Part of a small language model's weights.
Size: vocabulary 526, 17M parameters.
Architecture: LayerNorm before each block, tied embeddings, attention and MLP in parallel.
MLP neurons of a small language model. Each row is named by its layer, matrix (down: output weights) and neuron, and shows model dimensions 0-255. Each number is 128 + 32 x the weight over its row's rms, rounded and kept within 0 to 255. Numbers have three digits each. A neuron's up and down rows have the sign that makes its largest values positive.
After each neuron's rows, "fires before" lists the tokens most often just after its 100 highest values on Wikipedia text that the model never trained on.

L2.down605:142134145211085121161118153154140117125111120126169090130121181105062131131081174100088078133122108129134149145143135100135112104139139111133115134136170162112105098131153158110134105177049179159122088201110137143131062151144117076117077189096098107095077099115123213179122120160080089170112099125128106138087106110139149202100157140108153118132156119141170089078153135122129179130176156147212139153122151196106074125137096136104132091142145111101158077118162171163118133136079094102132125061111120099126113143142147137171091120095142110119166090134116088178181098142175100062085150124174118089176151112055113144172132117070122105086163082177149125152073054179093146143101170171117149105094058125141122112111172091189103157098142124137164139128132150182148156135143129
fires before: "ed", "k", "c", "ation", "ce", "ing"

L14.down194:203158131124104165108099188092119109133120113135149147140106183135128130143118178114133149167038098214125118103123136075098166136145124179220054112074127153136137182166121148124123125131100119128078078147172161114132108088158124119164152098107139130147128138112145133070136099198140162125142118101143080153157115043128173079102093097166184165174069177170142108192105147148122106131133075102030169192110169140093104134136113131104101117124171083150123130117141142096083144124072118119130139056142123095120132146144121166134121141092116101134139135141143094157158113172111165118130184125097110126123092118149163157152176136096120146126119137130181078151140116135043081122092169145207143090126094071138140070132116123113170163140114110112072110080114188116086117119164104
fires before: "ig", "p", "i", "g", "ac", "ge"

L5.down219:154071076116188175156152100123220096089140169129082112109072131078148120132099084112110104125098136139155122183123137109129112055145113130143160099162162135072095155180141142178101071137105206152151151103139081094102121087136095103146128192169149115124141158121125122080216137157140170090082106102153166184140117101169159182153161133163106101153110194156164115134115145114100133105159118179106145133099125097112173130117161144114115096068125161128148123134083082088082120172148133191073099064158101102192120126114079094182091092136110157118125107101168124155053124102154126128071103076187190111139125109088136151151164178127124163165136120070142127093107096087097122165153132116162109094190096160151131130124166107151108159150115163081111153174125142123107105102110145
fires before: "d", "re", "g", "ge", "ig", "ac"

L4.down612:151088100116129122152102156104042154094151142114086090139158105054107137134111137185156159136072155080137137102144149106000087168121147070124131124125135162110152102112081113111150121148177153102143072128136112152119139108140102120107096123091159085146113153097133135051135123124148126213156154145094107148162122109159132167128144159254139149146087169135015103146107150121144192150147142112113171109125154109160089192098133102169122116138122130120166153098149077092082143120112113146127065123173092166163171063121200161142149114135112152132155096140096119170117154133114125151113148115130103112111157138102104115110158132204092107114133133146125085191118105135138144112108187119094083127130157062135139109140119144111146166109168141071190159170126119108155135120128199
fires before: "g", "f", "v", "le", "us", "ad"

L15.down575:170145104134128146114062115101149140137144163152095125142117196103111109114099130081115099099167135134095115163156166100107121155091140069121106164104062122058206096083139117088076128143158091090151143146141085131114130109181080144144121123115112125121084197199121145101112119128111099137121079135161183140112127143179175121137184126185196087066204158122143133111120114123139182156075135096153096097113133188122155127155201128143160099127163117154124094083109171175111134131114095163132182075101129096067154159124125109161106101083133092191163116112123144115143168101136209113138114123093148161147110075160123153089179103160117102126044139114151146109120078156129129109184126084098128183111169080102083155143136162170120134107175127133082133089094167152091114158201092
fires before: "y", "ic", "s", "t", "p"

L2.down5:156159151173186154113083094115096105160083117085115123072133117133130149142115139150097146070084031100116162137112111137011194161148162190144136139126187158072133078128177121102137142137128125156145089138031170141086162130109115161140189191099111138130136126117064173087117095073180119146093095188107156144147169089162159071167139083162106088131090111117177143152159090131070148136076132087149164136145142186093154051121108161119091142117124167092128101121161117125140122161078121102128126092158129119142119093162114104191074194108113120107100114126136086163150115139154076110151151140101114103122104117111097130106096095137151166131178144105076099112122109157127110126159164190096127125090131125121105150115147121177135162126102087175192156147147104176119159109146141
fires before: "t", "ver", "p", "ut", "b", "w"

L17.down47:118130089094153155173127087136136150066149144129154074107145144081091108137150156169100141168197120112155115107137127158000133112141094095137139126166143158116168084154093104143166048074153105178068082136149102126106128115134119127108097148139102127149106126085105143039158151123142132185140141129069136143140094144144132101150143141176168120118110117085112137192175115074110127122191104138103152108190128105161137231096156163101129129126089201103145106130080120154211072138135102162191110107138150112099150152115119138127157232082129115077110122150144117112144139178111166166087127099135022148104113088138175130160124116132123156131111103137179121119131103105121126128142125099124127113092131162117128094162168155124108120149069133113148122151093131124119129097090159
fires before: "t", "d", "s", "c", "v", "f"

L8.down449:185116100154161125098085147085114075127118158176127133106072118153112118098114153113133176158116116141121142131072155068106147138125160098168133155111167139154123135195146103167099111124159115115100118161128146111115116140158126111178146195130159095099129130118114096121172110196125149132105110074122111138158075084160161075087170150147144186080127092144056139171162187165191091108090163112071162059112119142109137139108155107118105132117148095152101113101114198081153143139100170168103122114179089088144115169104133125131174171071123134158082096143077129155101158119079117144095105107185191146079121154107187117155126114161189159140124084105069147097119090060159020101135124087130143130137177173103126136110158124088182124155196142113078142162103158084082137125152160
fires before: "g", "ac", "ge", "l", "n", "ter"

L11.down366:097068124116176153058159100105140073102085095135113092114163134144132107125110148118178097141197128117118120113152118126089097140110142164162046160121179126134163114145166129144107182115178173137085079125117156160092110098109126079135102122136133146166108074114083103135118091093107161138116077132104120125155151203128170104114087117125186164119123101136118124061117129137089110107215093118096129166129100070112174134092155155168156164101184097148151132120115112162143111177110127067120058093126097151143131098185156142097156149178109158160137139171166177097154117080144113085150125087125135141130118163164069094121093150152142088139141107097132191158155066094221085162187182144172085174150135141157134055095089165090175156105128141155174168128095119120098131082118149
fires before: "v", "i", "l", "t", "qu", "k"

L9.down86:146095082149163138132072114134149166155104152168134113180073151105123095106153142190077137098111096141097104129137115108091144148148116122129091151106110126111158099189166127131075077119224150067164169149158075126092122139166133157089103199142121128128133136141131182117156152087171137098095135162122123183145169195099194093154157103133122110121155109060102110130103075112130199107082153134104149116138134109096114211154093095135122109124131105114148132133115101082142127117162113108132175132156152119068136097088163055171141106137119112107090107141096153175108125141099179129084157201106116154076116120167161120122092096100146149154071026116085093155150128123062136149127114083155114106128136152098142156134147179153141136110064155101204087169187159097113141198163130
fires before: "ic", "ed", "or", "if", "s"

L2.down210:104108118133158086139107142114095135118151140121150166146174104108082088098090169131122168088123132143136047179096167140088068129160142081159121144082129064163114125144134141141132137135188125113119070145135092135068122130090107160145094111105132076115138118076116167136125150161125089150126158087133139090146098092184114163193104215229148132121085120096158100182190182139152136117113143105150155116092185118142104159108098148122052191146102175187160141098168137184148109150080105148113112193167084176066076077118169126187113097090141150180127116138124088108141117075181177158104137116132093135101162091132106145132136136171098120145119124159143111158116115153200153167069128110094079138158114137143114062105142121161153172086156098082103131142139153104107127082126169
fires before: "b", "v", "ad", "ag", "f", "le"

L4.down691:127133103138196174095101111115142105110117044122179119198166162070163142133131108143148050096104100133071096057138210127090166124147136174135170120092116199107148154107147141123077176133186139161099106125077108145116119154124141147093068141132156182129166097100065142158143146133175125131092151136124125117146157073091138183128123077146082086162182146157127152140161173113086100122136167108041124126158121167190137109110162093107108169100115143115150119111113068078108152150144117078150132133088163064168120104087107143099148124115165159150128143147119168157122108148095149073082120138183070106145086150148093153106160139116102108145176160152136137059149135097095132114116208157186137080111141120154139086090103143173164144121114106126110059139128179120172158102109124
fires before: "n", "er", "s", "nt"

L17.down281:051080138101098095171025078128156123117131125087115141108142097121129141085101137094151142107153074058150082129187134161161146094224116150136056120145121168148144098111134163160113129129162113187160147155133142153133211102132142131113099119159152139128102167087137156105118129211063136084108114124172117104115122205192100043086104114107157142131112125198085109142121127117126125108193097185112133182181133091123125133075065104115134151114103127132144169126135071207119127141143145101165126141102128120156118160160127138148141219159111143097142068136123082110132078087111122139136170090075096123138110156142144113107145127172138097157124177084146154128117071129138120109108118139126150126100176089078148098124128151131126125165083119170106140084137157205107147120141171
fires before: "v", "d", "c", "f", "t", "l"

L14.down487:127113094101140144083140135160102179139169113149101139125084117124115186100117125184130159107147199166105174068151121129000107108113123097102121068181154112094065130172178107079115110129145085116169102119111079146174133063118122095118155137135120110134073105148162071084138047107188098159165118154127126136088117138161161097137133158145185090145097131167132116170080097109119111131125091128154090061121078066119132192153105113133157131182138171128144125058150111154184120134148094134151155066134184112118152097116142127128119132140122125130112172128141139157148175120123133145196134117191157112100055121143141116078079141112210130113134120102137127145092185154126133151158096157110132104117130200151139150129157120143058184124138173125183129133084110153125143087134155
fires before: "ip", "-", "|---|---"

L13.down549:098125096149172175124099140121128096114118107154147152037126170065146136089129121124101156118136123129099118086132142157153086139089093141152058144152144099140127162140112211132112170090155135154119111075138127114110148110126127079130102101100077107176065136156128213138076136101143072181128155130132103081133130147131151150128114092170163108165134111112127068163134124116130169158142076168091141099144113122076112093123147089183220117104116093095090133105140079176091066174108145171142131093138114122126117154163112085145144192115153090168132075153092121149125071088113153094129165122231146058087124155151122147098145152135159155106122132095123146122135143077162148113117095155105124190097126119127167130125134153157191160134119050121191179158156083197094191131075165
fires before: "p", "n", "b", "v", "i", "he"

L9.down366:155126134118176087162128151135123057135142112091113165122149191139068091069153151141127174123136104153091181097127090181050155102097117147171082165101128111093123110160122126123098102109119121138141073142073159149125085094149135101114137188135145118118142122127139195060085123130176090135111136148143147134160132129055104095106153192124167083122081193104100101112164078134124121075110102111117160069159126109153065168111158100121093115100173158159134121152168108087112140171142147104156106145149167100067143135106070091180119122098164162118121138117107101179103096169118131132050134098130082163113182095131200138169118137115115095103157145111134144101115161123085171128212162169168116120184159128128139152058154138191127122158094144114192068173093168155164121075151117
fires before: "n", "s", "it", "y", "c"

L17.down566:142078082135181166162094135099048068166106101113136199130108113118173153173168133085132179094035077136148128125146128164118145119148093071131125093118160151125113103213139140127115151090102145106135105131117143043139110069147094139100155106088123140112125148139128144103111130127150154174092139139073132150131190111127157113189105074137131135113147167146156136122171084105099128164120110162046135180137159175165106127093150210158162102142158123155104090103131101122123129091119111137143125106133173134092036083160066137114110208150113128115117178124176163163185153111127106123087183103140128110169084095129111136151127095080091125111172172189119089127112097105120099173187156130118083114139134131108153166144153094133172133144114110147117147169078118215091147080134159
fires before: "n", "p", "ver", "r", "w"

L18.down518:165132117108152083130111139137021129105085085118130137106121117103127130129103106163106128190106122168122161134091118173016107190147140125158083109170110143131115139128142097154170127130140071136125080193131160148146112042095149119155132127117089189144162121106164124081125117126096057200117138180131189192092116125077154090069146131135137083121105147121120152082137140134095100095122119147129135130164149120126142192163179145184122217134081091110105131130079088177146130184078086165144124105151080116117142079118213141114123191132141151118123124124135160133153137158113074177117144129168153196140097110143131129176113124123064136165095168145153122122068133096121153114188110036131169131104176158159150117148129128166126123102093147097121101149107112167123130082143142
fires before: "-", "0", "1", "8", "5", "9"

L10.down532:089136066160114095116056093111106086148151164102097165097145133144111107127117073153079103129151115108122127151059115204094099191138133128157069076160197156117131146201134117142135203129140086144137097170137128106142153105099093138105161131121172107125115102183085118083091148101146109127182132121079168108102092143111106076151184146212089131146153168158135137085139126082168142111127115164149166115183116108103153191113151154137123105124115148069147104129107122170074174149069123070153073102124076138114155070141109130137133118137143141096129081101113169102072113132105116117150089101173167123127109104187159121138085130120132153208104154187093164145107100104171073108167190116147117164172172152141201081093124086136138148163123153153151109106084094125142139165091164
fires before: "l", "ra", "t", "her"

L2.down648:148116132164122069168151088065141098069183138126112180065156186118103094121097127064106189060152112080078142086126107099068100155115154150120066119131190185156089073120151155170126131083158134111134085182097109136140131126149123133097133166096136143161144122122107102189171141170185154126111128151055140119092173089122120144143089121127135162135151137113194104140115099160114106094146117202165119097095150125109104119158108173084117119118130176185138109123122155099101112177142117167118158132137135109085106117154166185165098057161085097164156117123149117107150147153149163119110183160157147119146095130119058113103087093082166160173158133152096150118078060197096132117150089170127130120107135123130144126128126111208099124151123113102205123134166122178062164095101098
fires before: "ed", "ad", "il", "c", " be", " a"

L18.down388:116136102112141138088091146138126117162154170124188092176090151100124115106113139208132086163137183124073186113149140201000143078135119110163149156123093122135068138121189154151084100118136164134130159111177128129140157156140099127124093138103162161163081052106124116040185124165112181131077138129187114160047138151119089131112087084180086088115153191120126126113114112123147139136113151151153111135133098127100122239140165087152086142161138142109100127127127117107107151147147105146109173103096106149082129133131094095117046136115120129126115137150132110136148145122110169168119134167151080093103086130160118163168119098130150109160110123104145123088119137145154104095134148144152084106131125148163136193075149079122076178117189174109116076121108146147143087111115132
fires before: "ing", "ers", "s", "ion", "ed", "u"

L11.down427:187064088142149153154142068066151191115140117168195090124135143154155124165118155161126160175171103138106145165189113155073162133127163114114156125102106151084110107077154103155161132062119081119110102100127119147129135085162097138108083165096156065108079118091101121077165149164121150136137170174182201136153078132151111120135148131152177160105122143100115118110159093141173129095199143124102100131095158114163120172125167139122163185149096099135104087183077115184144148140133127162215131192092078147120154153122130130162153164134118111113105094097127123173043081163094173070161137102113139198128049142157118091126148148135121074080130137120141085090145169112145133099159149134182126083103109140115109081074119106130142080108073135115139144122076127105121122183086139
fires before: "t", " the", " a", "d"

L2.down556:144124158153118084112053189129144139103087122128128127129119137075127162155090223171125098161092164149212126188100081116077161083130150095153143133159178153099108150145095151112125154181142123118118091136083159105118156113127104169133185131149147156104155160102108102081101151120147127120107164119193102165066100092192137166167083067191136153115134111100086156169111074051166113135193178143135126169130114134153126156123124117139071175122137150079158142102092135160159117133104123056195090071186162109090142209108098125164124181118104150117154130171118139068093087122076158154136129124157187113136104081088136142075108088102107110114102147130145132118110173120155146149088144163054145087137146157093135125159104106060124091134099121146166128149140136163147139101107129
fires before: "le", "l", "c", "ad", "p", "v"

L2.down647:157112065153137101111116086136145062143136145160218117115095135127120134124116114134123095174196119148171157159170109165049134154113082163116137130070134191154126114172142106107105113128134155137230170087160084098128144157147153155141137131092096125145182087071123123012151186162148184127093129104109130164155151177115118084094126166135123142123127138129147153103161107120078149182130114125077067091139151156093088230161144120146119125125097095067101121061078115141112102138138105146119141104092108124112166162136132090105126130117159083127154127147121147087204100134149084103122136118100083108123171104160122118091124124127139135090114128127166109105103103110082166071109177127170191146143109060088170176179146127126115147160116115125104159124069116169142154141132051
fires before: "it", "al", "a", "or", "h"

L16.down486:107107118094129097116117135123084067142139158111128207151187092203145129082161130117160167149088117154139139145098058148152153129100098204125051132132132131198161149217153051125171120135143103105168093103086147089113136079138202055127147160099166166142144154122124027069106145122127103143116091172084083105158157105124152148156064104124152158204084128110182122167126138114135115127133133107119194119125173147115163165122160132121122094112161144164155133134136174104135147135144125094143130083149125160151138114126153150128129137093075163130098154139132124114109132179133091136150109175059139124183090109098181152186196112113055089126133165063109107098121083144048164110080123117176108138131117118119112097086077136152130120109135101149119144157085135146126122114154114
fires before: "an", "a", "t", "l"

L15.down306:138184178104135167100118164133104137172071133126149123130105146109129114158135151139107095106144137118069100089102172186090087146089102181161071156116110123087127136130177145093127129113142153103120096130170075118116117126136141118143143128111086148121146158137098144109072083114200196170102150196106093135135143197151186132100087136116159079134165171085154144134151091142085069088064130106143181125088123132121087162136138065125143109115163149090185132094125106129073086100179135158121155126110171127053140090129139160169127164131158149087127130130158166168149072096130135106139125103063072132066069129093147118130129108196141135254086106108183104137136132150111120113154078148164100094078178100110148156188154166152122125112158178113125085110172162167098124120170119
fires before: "y", "ist", "ic", "if", "ies", "et"

L4.down307:121134116099111142154134113161155137122156078109149133172143178122116126133125073158140082119160149078106084105111095136005129139112153140111157112079108130073153131117103138105068107191155153152133127114130160118180146081153111211120141182134098131155143134125096163092119129101134063108166117142172159154120149058090103133143043118195112116174155163161126186164122076087120140178118202103089106096129163103140205199156132094166092146132107175144167156182140091090105140141153144045143124171121163112132137119134203128081114103088157093145102138116167198139128140113099092090133101109128129139202076138157150153145083119102153072140135117137149132102099129102089107090092146143132148067139111108107145154091134132113141115167185136086154139167071157125111091149143074
fires before: "b", "er", "n", "ing", "al", "ers"

L7.down297:111056169117153116094133125167142130150100098151158109124097102091146092097119175142131148117121112158139118119114170171153172124085147146101137163164092114117103197131102095099084105159167126109113083138239129071109136160193118111125134134117169117131136124073099174081095141125123123186124160138130124143147145104139082164136080153080195150089079144160127135170097070077131111107177074095146096117136057156138176175107143142112108125121105167091202104088170162150152170164095152115089098148088122125168084150169098088163145101104115186155086181100093127117135134113065157093153127163109135161149104076069190173095137136104072165143181122101074136074137097210150130138154115110099074097160105091102159116141172097154131144085133145156075156141110113155094099134174136
fires before: "t", "ch", "se", "le", "i", "gh"

L17.down235:087103141172099133139112158109135146171128148102136129063092150140162103054158130132095149087136131147128123094150159164048151106086135104135129138121157166149127179119100174111108169164144181084137089097122132122087084109124097054123108080127083108165091124135096104093092093106118064134101111099129141111134071113162114100110103173157150135120131108163137091126141106062129100113205080166052152131151117158164088211151146177187139137120094157130165165137110106135080202086127122110109092049108153162204137181132143137132141127146212135125136148123137078099115135106106130150106138175133056147160146120124094159051100132133109103136189101110156144134125118182102154107093113153118100082118165105101116161161185118123134146183118169162118166193122188197141186131119129
fires before: "le", "l", "t", "or", "b"

L5.down697:124125163153140129164078112131153152082133106139119122102154113091124133144146162194111112130157142075178141092150100104070098095137126097118135100163178173119151059106135124159187095198134176117117137071097106159064133117113138143092139134151124126147167163114113103084118130163119160134145176111151078128171134174092164128149160172162144126197115132109088102215123095096225173132157155085097164215175122084135168121133139110162107159119122137132115118096077085138119182182135153138139042132154148125082151144106114146137149230135162142107143095166075109104144166059124129136138131161130119130129102096107143163102088143118110137086089113171110098119107095094114130127131123093081108124083174142083129051179065128082108123135054068098167139154158137165111098141099151
fires before: "v", "f", "j", "t", "p", "d"

L18.down57:122137121153171123115133082157118119139131172058161099110138122149150148107079134195144109182179178106120077143158070086023192104140166086155158138090150113125086077149159154056207162122162103091149113140137160114144184102146139152146138141090123101071132124060151116163105123097168107113124116154157159101108062106121095108139140125134115165129113109109113209089098142109143138144133139141114129165160134142182142194137105171111092062164081140157117067174109084096148198149084171190167119150163136127128120065119137104098167084152067158103130137129070158120100125119147186150143119156132141150108074161134166106176124049120147134149089131124126135136149117199118119102144144101091149144118098121092169155164152084128084144094155171120153062099105132090095113154099117
fires before: " the", "er", " a", "in", "v"

L11.down493:133125126107143112111130120166088096102134097076109146159125154099132104076121162163098148172115130150104138099080147097000116112138086105156083112075119158082124103120144131147118135101109140123084120173105141127116140150155140079091119186106138129142120049122169105144143174208180108121096171148065110129121147093114164142136120146181161109081129140094162127156157070100118126201128147120104124111147181127155097233167119127112136092127103110173106155132153129142117200112119171124140182151083152081131154133140098140193173134128068121153119175171143137146125108095103173134129140097151121119102143084141079157123114124104123161182128137102125208123148140145104137125119110153135115114132088108144186140108124115156133165113171098114083109155147174132139126103120148
fires before: "n", "i", "ic", "ed", "y"

L8.down216:139110123097157148121130136119109107120086156147084137138134110142169154108134124134116183143145097144201103105151149089000096163112105085140096132105168106134091145158130143184170079112178169081147104108185113113026131101151091113147111118146172113092111129089153143031106116143157129177115143077084138143127181164141087081177128132179080133133138127134130150098147142147144135115143168149092116069118127155148146220138125120126133137138092061169145170119122155168107114149170106148115106092135108120144096084122155136183127090113104139126152174116101145100180136161073152051142166193138178132134143110147136137145112155123123125129093100123161105108132047116140153133091086110119147155151155091056128150171195149102110168156139122127096083151090065137181130091170107
fires before: "a", "le", "end", "um", "b", "or"

L15.down129:072049114077118151117189083113106165137151098130052144096137145085202143169119117163157154120146152167161080075149138065093072168190114121108163123142146122130118064124149152161111093150109198145069091136084156153125136101138092162100144089124187131143178134142152161113136151160154116178103129145131149125147158141167164138140091114096149072117170080154132096121183102133119098101151180144142186133099075066093156119089116157115161150138137174075131126162119119149096174129164167136086120050101145144137169072137110089144147163152155137042095071137120166187132117130097131169114107138147105107140106080112126129118161090185096116066152094150159157175116115112214085144140108148100173126106153129158091183144104125114097106123081163137121080162114147106122131079094149
fires before: "s", "p", "w", "d", "g"

L4.down177:088117150121155128083148137141136168060127140183102159083177141164123134134124164094148138122116135089121148158118127124053160134159183113128126160133159075094112120172154172130153117110187079181048082141121140118103079148108107147094102153097135143158115090120096163076114100126132187095116108129123148092159169161135146184162086113121135106117144167083176161121135084096089128058132184155090143156145073145163136157139077190135061152159086091173199109125093089180150127140089151067107101110125151131105161180064124139208127113117098114175139090167135172142122095096128130178133096116112153188032148058161125121186156108151107140091147087138163108116077103152135115089124075123162132141102160123135078085156159136124119106141079165099157111124142165124073158157148148
fires before: "p", "t", "am", "ce"

L11.down394:203092106121146106125171154082131068107124135168099100127138161120116144066117153142193116076090064156164156146171113104148113150093114107152106148101143188095142115119159108108088095182144102102216118130155155101120169138100142180162174155130115179181123190151090119152104133186163173165122114130169117089155112142161130106113150064126086093088124117041147098095096152150177163121149125096124071112079130068141112126190126112133128068141195098099180163152116124100134063098092153107126110103164117138124130135176089116103140118160156162140118104138127121119146086164174193071152123105111157157103145109183093081130161107103098093149105177100087113132168215114079117151185150094111098129119182136094062185140157122121136153089086130123112125111154117101086168154122132
fires before: "y", "t", " ", "ies", "m"

L9.down88:109126106111110098054123100091142101119189128108080166191134114153106184176069169160102156174058093209158075151146114143086121137137087073081161092149122123150106082166141114165129186135129167147087111155095187092174144139142103118160152123151172123099145149116122133084143170113122152151108116102071119101104112112140140136170137110150134156120138102122075106174117125101144150148166127165148166067124118068165094143145051081129216151113131090096137144098095113140082169092137112163131103110193187175130155116136137122110152138112149145104157128132119195177168073119112149200159091096095169110167113047139203152127165110126107177085103133133130147123093098158098156064133148180089133076075098123084134136146114150169148134088111083115144125134082147145159102105154136
fires before: "t", "ment", "v", "p", "w", "y"

L4.down249:140097110117172165120128135146105135157138123154129189071162116120098134114123144164123097117097140146129142161145087143093090120115121089168126073137165138161077148120077177141177085095094107107100127108032083117164124167129109165068162104153147092180094149156108122104148100225096144175069150177099150113073144157113134097097143145158126201117157140116166120098084181163094033128075147127190096116195088192154125065148087112154150105089118139148147125085147168137153148146132128102129110116077178133120171092151151142150105037141119095130176137112095133151084106147103167171120086119106168102152165209132104047149075077126134151161127114110138135142113102135134134129122135184109195125111145139094194152077118141185101088147132138164126133132142128113128165106138111
fires before: "ed", "es", "p", "il", "t"

L2.down90:055137179162192115042166173116141096172116131158074125109098114150191124082149172140143155126183135077127134122145191138087170098091131131128123104148129153081085178146087133176104111111166139130147136104172165139138101032072197161124093158140150211125115167113094153062088110118143104147118074147096138151131115082112144122158143109177118082132159112191109102102143090149114155160184123155152093140120144117151128130080138153106161093096195064117157107112086143127116094122144136115201153160090108158088115133116164153120142180098068159073084115175167124096157133147076100153089118123099115133109178151159144164098177127126112131114120087153133112151085176059156139110156114161117129126085127143099122138092121125117158074144086090165052110187144134120099136155145102
fires before: "ct", "an", "u", "v", "s", "as"

L2.down584:102111131141164178113138164116141153107097041114176141121116106156143120130149158165180129200163111093055142106204125141105074096165111165132219122126145094207176135089073165077139175108139104142122138104163100110135081106179092130107109090079103193076162119197158146085146101150093137145135113168122174122134153071130137139152075157093114126106132122134111116163139151211120089124187144097137129119160155065136090162107109107151169167120117070132158116107093060109123123113107117111150083113109147212111145145118118153164114124131146123145116149120145143145217144110127129135104159103172148138120110068147119114211109100177070171143121130127091127123081085162112145129130088124152131111145172073117069087143062101091121157130140108114152152074057140128107129128147119
fires before: "g", "p", "t", "ric", "er"

L18.down554:121071141107153131154098119177080154083099106176159161160089118177091131097152116115121162101168101160066146099101140133113052073109126112037150118119175139125113179151167089180178099143120122074089077063095115126140134139185148094130134076158178089096106130110166196085111155113148154151103140103079072105152094131116172124103101164161126150190148092147078160118099089137097142185156153157130142129107143122126122114107150123133164122117095161192175157102135127135125142129124152129122094152100121116143198085144151155084165224173142148093110152145174106202173120136099135091103166153167099151134169112138155162138097131100105147137114167122142094132185100102165147106172175086081043122124144104134143118086113149164081085159105134119112098071142062109137096089158123
fires before: "an", "A", "m", "ro", "t"

L5.down221:139118148102096127144104103130112121098106114140095125052097169146162067148203128199199072123130130168130153163077127138105083126154180088130133126107177194090159110210110146129083123108177139112103178144131148094141168161110147165122079143167163057109132099127125135132170171137143129112086130200145141115180108115112119129105078163154105135122168175146100167179049138166144125106136095175156128093181133074098136211177120117165078165099138134171137155135175085126165133120138124088161134144148148092114141149177117125141097127098097148093041118123111126142072129141113105101125149158112142155136084140141141166156125146124147180120135140142081130052104068179079072095115111050089140112116105126142166130095097084110123086135086126090105108121076148169101155137137190
fires before: "ic", "er", " the", "en", "n", "st"

L18.down519:165102165145116144131091109101154120100145117161173142145162123089106147120071162093108145056197088117155100092167152166036137095149100127110151098179115081159165108135180114064161130112159150143100074094081131134130114094107115089119137118129096165149094143127097130050110144162107127192126120107147110132102182095158177097126112092064106160135165121125138113204113119176149188108156091152133132147110080160147101159176083156133116123115147143146123113131090130110130101118128120133134158129107129168116112141085214192068153255143143099165145141088174116166170156133138004108088164138081094121140072135156132122155145104090086147128115141156085156109160106092154150111170131179161155163095156184099168142105149087122118097137128149100113127148111112157106118115132105
fires before: "nt", "S", ".", "n", " |\n", "p"

L17.down625:112070085089129142129132134106145148105090140147160093082126104108159123126135146106171161162130089138191132161182085179082160198048153115114097107131109083096180075076140088124097119111132073120179105117179181140126120141128084110067106140138124136196124047113188114074138107187139132124096117137119053181188132114150091186108164116149110113128171128193134092130140125134158149104118043142154152143098151168123110166163185122106136170137149117146147152081079049129110101103153142144119121089091075221132141105112135070123146150127156126119134144109128135128172131149124117085095114128111111165064122104128118128148126177116093115167114155140145102125173113069101179098145162132119140105110131119228098121122135108173191092111124100126107150167160097088165158165118075
fires before: "a", "on", "ia", "as", "ian", "h"

L7.down539:088122149090169149123153111132111129074111095159124069152101166100111099072135149134135141114142129168083151118211114096090140126091088156061159081135119160124096127146138163105136155133136136139203139092129154076168102107194195159130108119124156196114186127115128128095114131112119139129128158111144080181147132135168150082098153116137063108113111121123163126083099144137072149154138128117116128071119118160134104115124054199110093106117152119090111097094094162114128151146169176133165082189124134143089121117130129111124116092137119107130117135127085098157231146121103106154128081155084190154088190106159070143145199084093144127179068162124098149150067125174130106115085135121110096134116139168181072137159167097106195169138060150087142087154152164206127144170092153
fires before: "s", "ur", "ure", "as"

L2.down199:114163109163125132145149064093144122088086084118072136174150120124180101133084106124117123162137091102119146067106159071119119144111172122155116166120198120115171114168120150151149135107184084153114075140142132159130101133128098166135174152090096168138082198125119141113098103165126113115107170127079165057143133137108105178149095104080110132120133107037192106049223134124119081098207140116146140161105128120136098152163063127142159182109093100118148151083116110126136112138153098123148095155097150191089164142118131100185119130128174061149195137155140135089166082121168135090202105161137172114102113120101106165160109091066144169100102107120134151150135095115091122139161083125229141138145118124146094100175108173168159137072114104123106089112131165135074144132140123
fires before: "p", "t", "c", "am", "ce", "ec"

L17.down85:127074081105125095096037144160088130161133147072124159140132162169082130162126172126094144150154141139123205124103112146189043133134100122059111125145067107118107126155131051123113069196135110173180163104129106052123149118146180086156181130138176071115104115132176115135137109132138081153126162126094118097094086124079110182110150136105143145145155108152153144095135145139121086156183106155110090132061121085113178116116178166143137184130159168196112170155137143132120166136125143119121146084138066127100131081103106199118118142096106101078100148157103136131221154114104089138215105100104104102151077186157158120159103167138133104127146109104113109130184113170119132175156129184153108140099066113079173132130101123127137140150160132158078128133142118163084137119115137
fires before: "am", "t", "al", "l", "d", "m"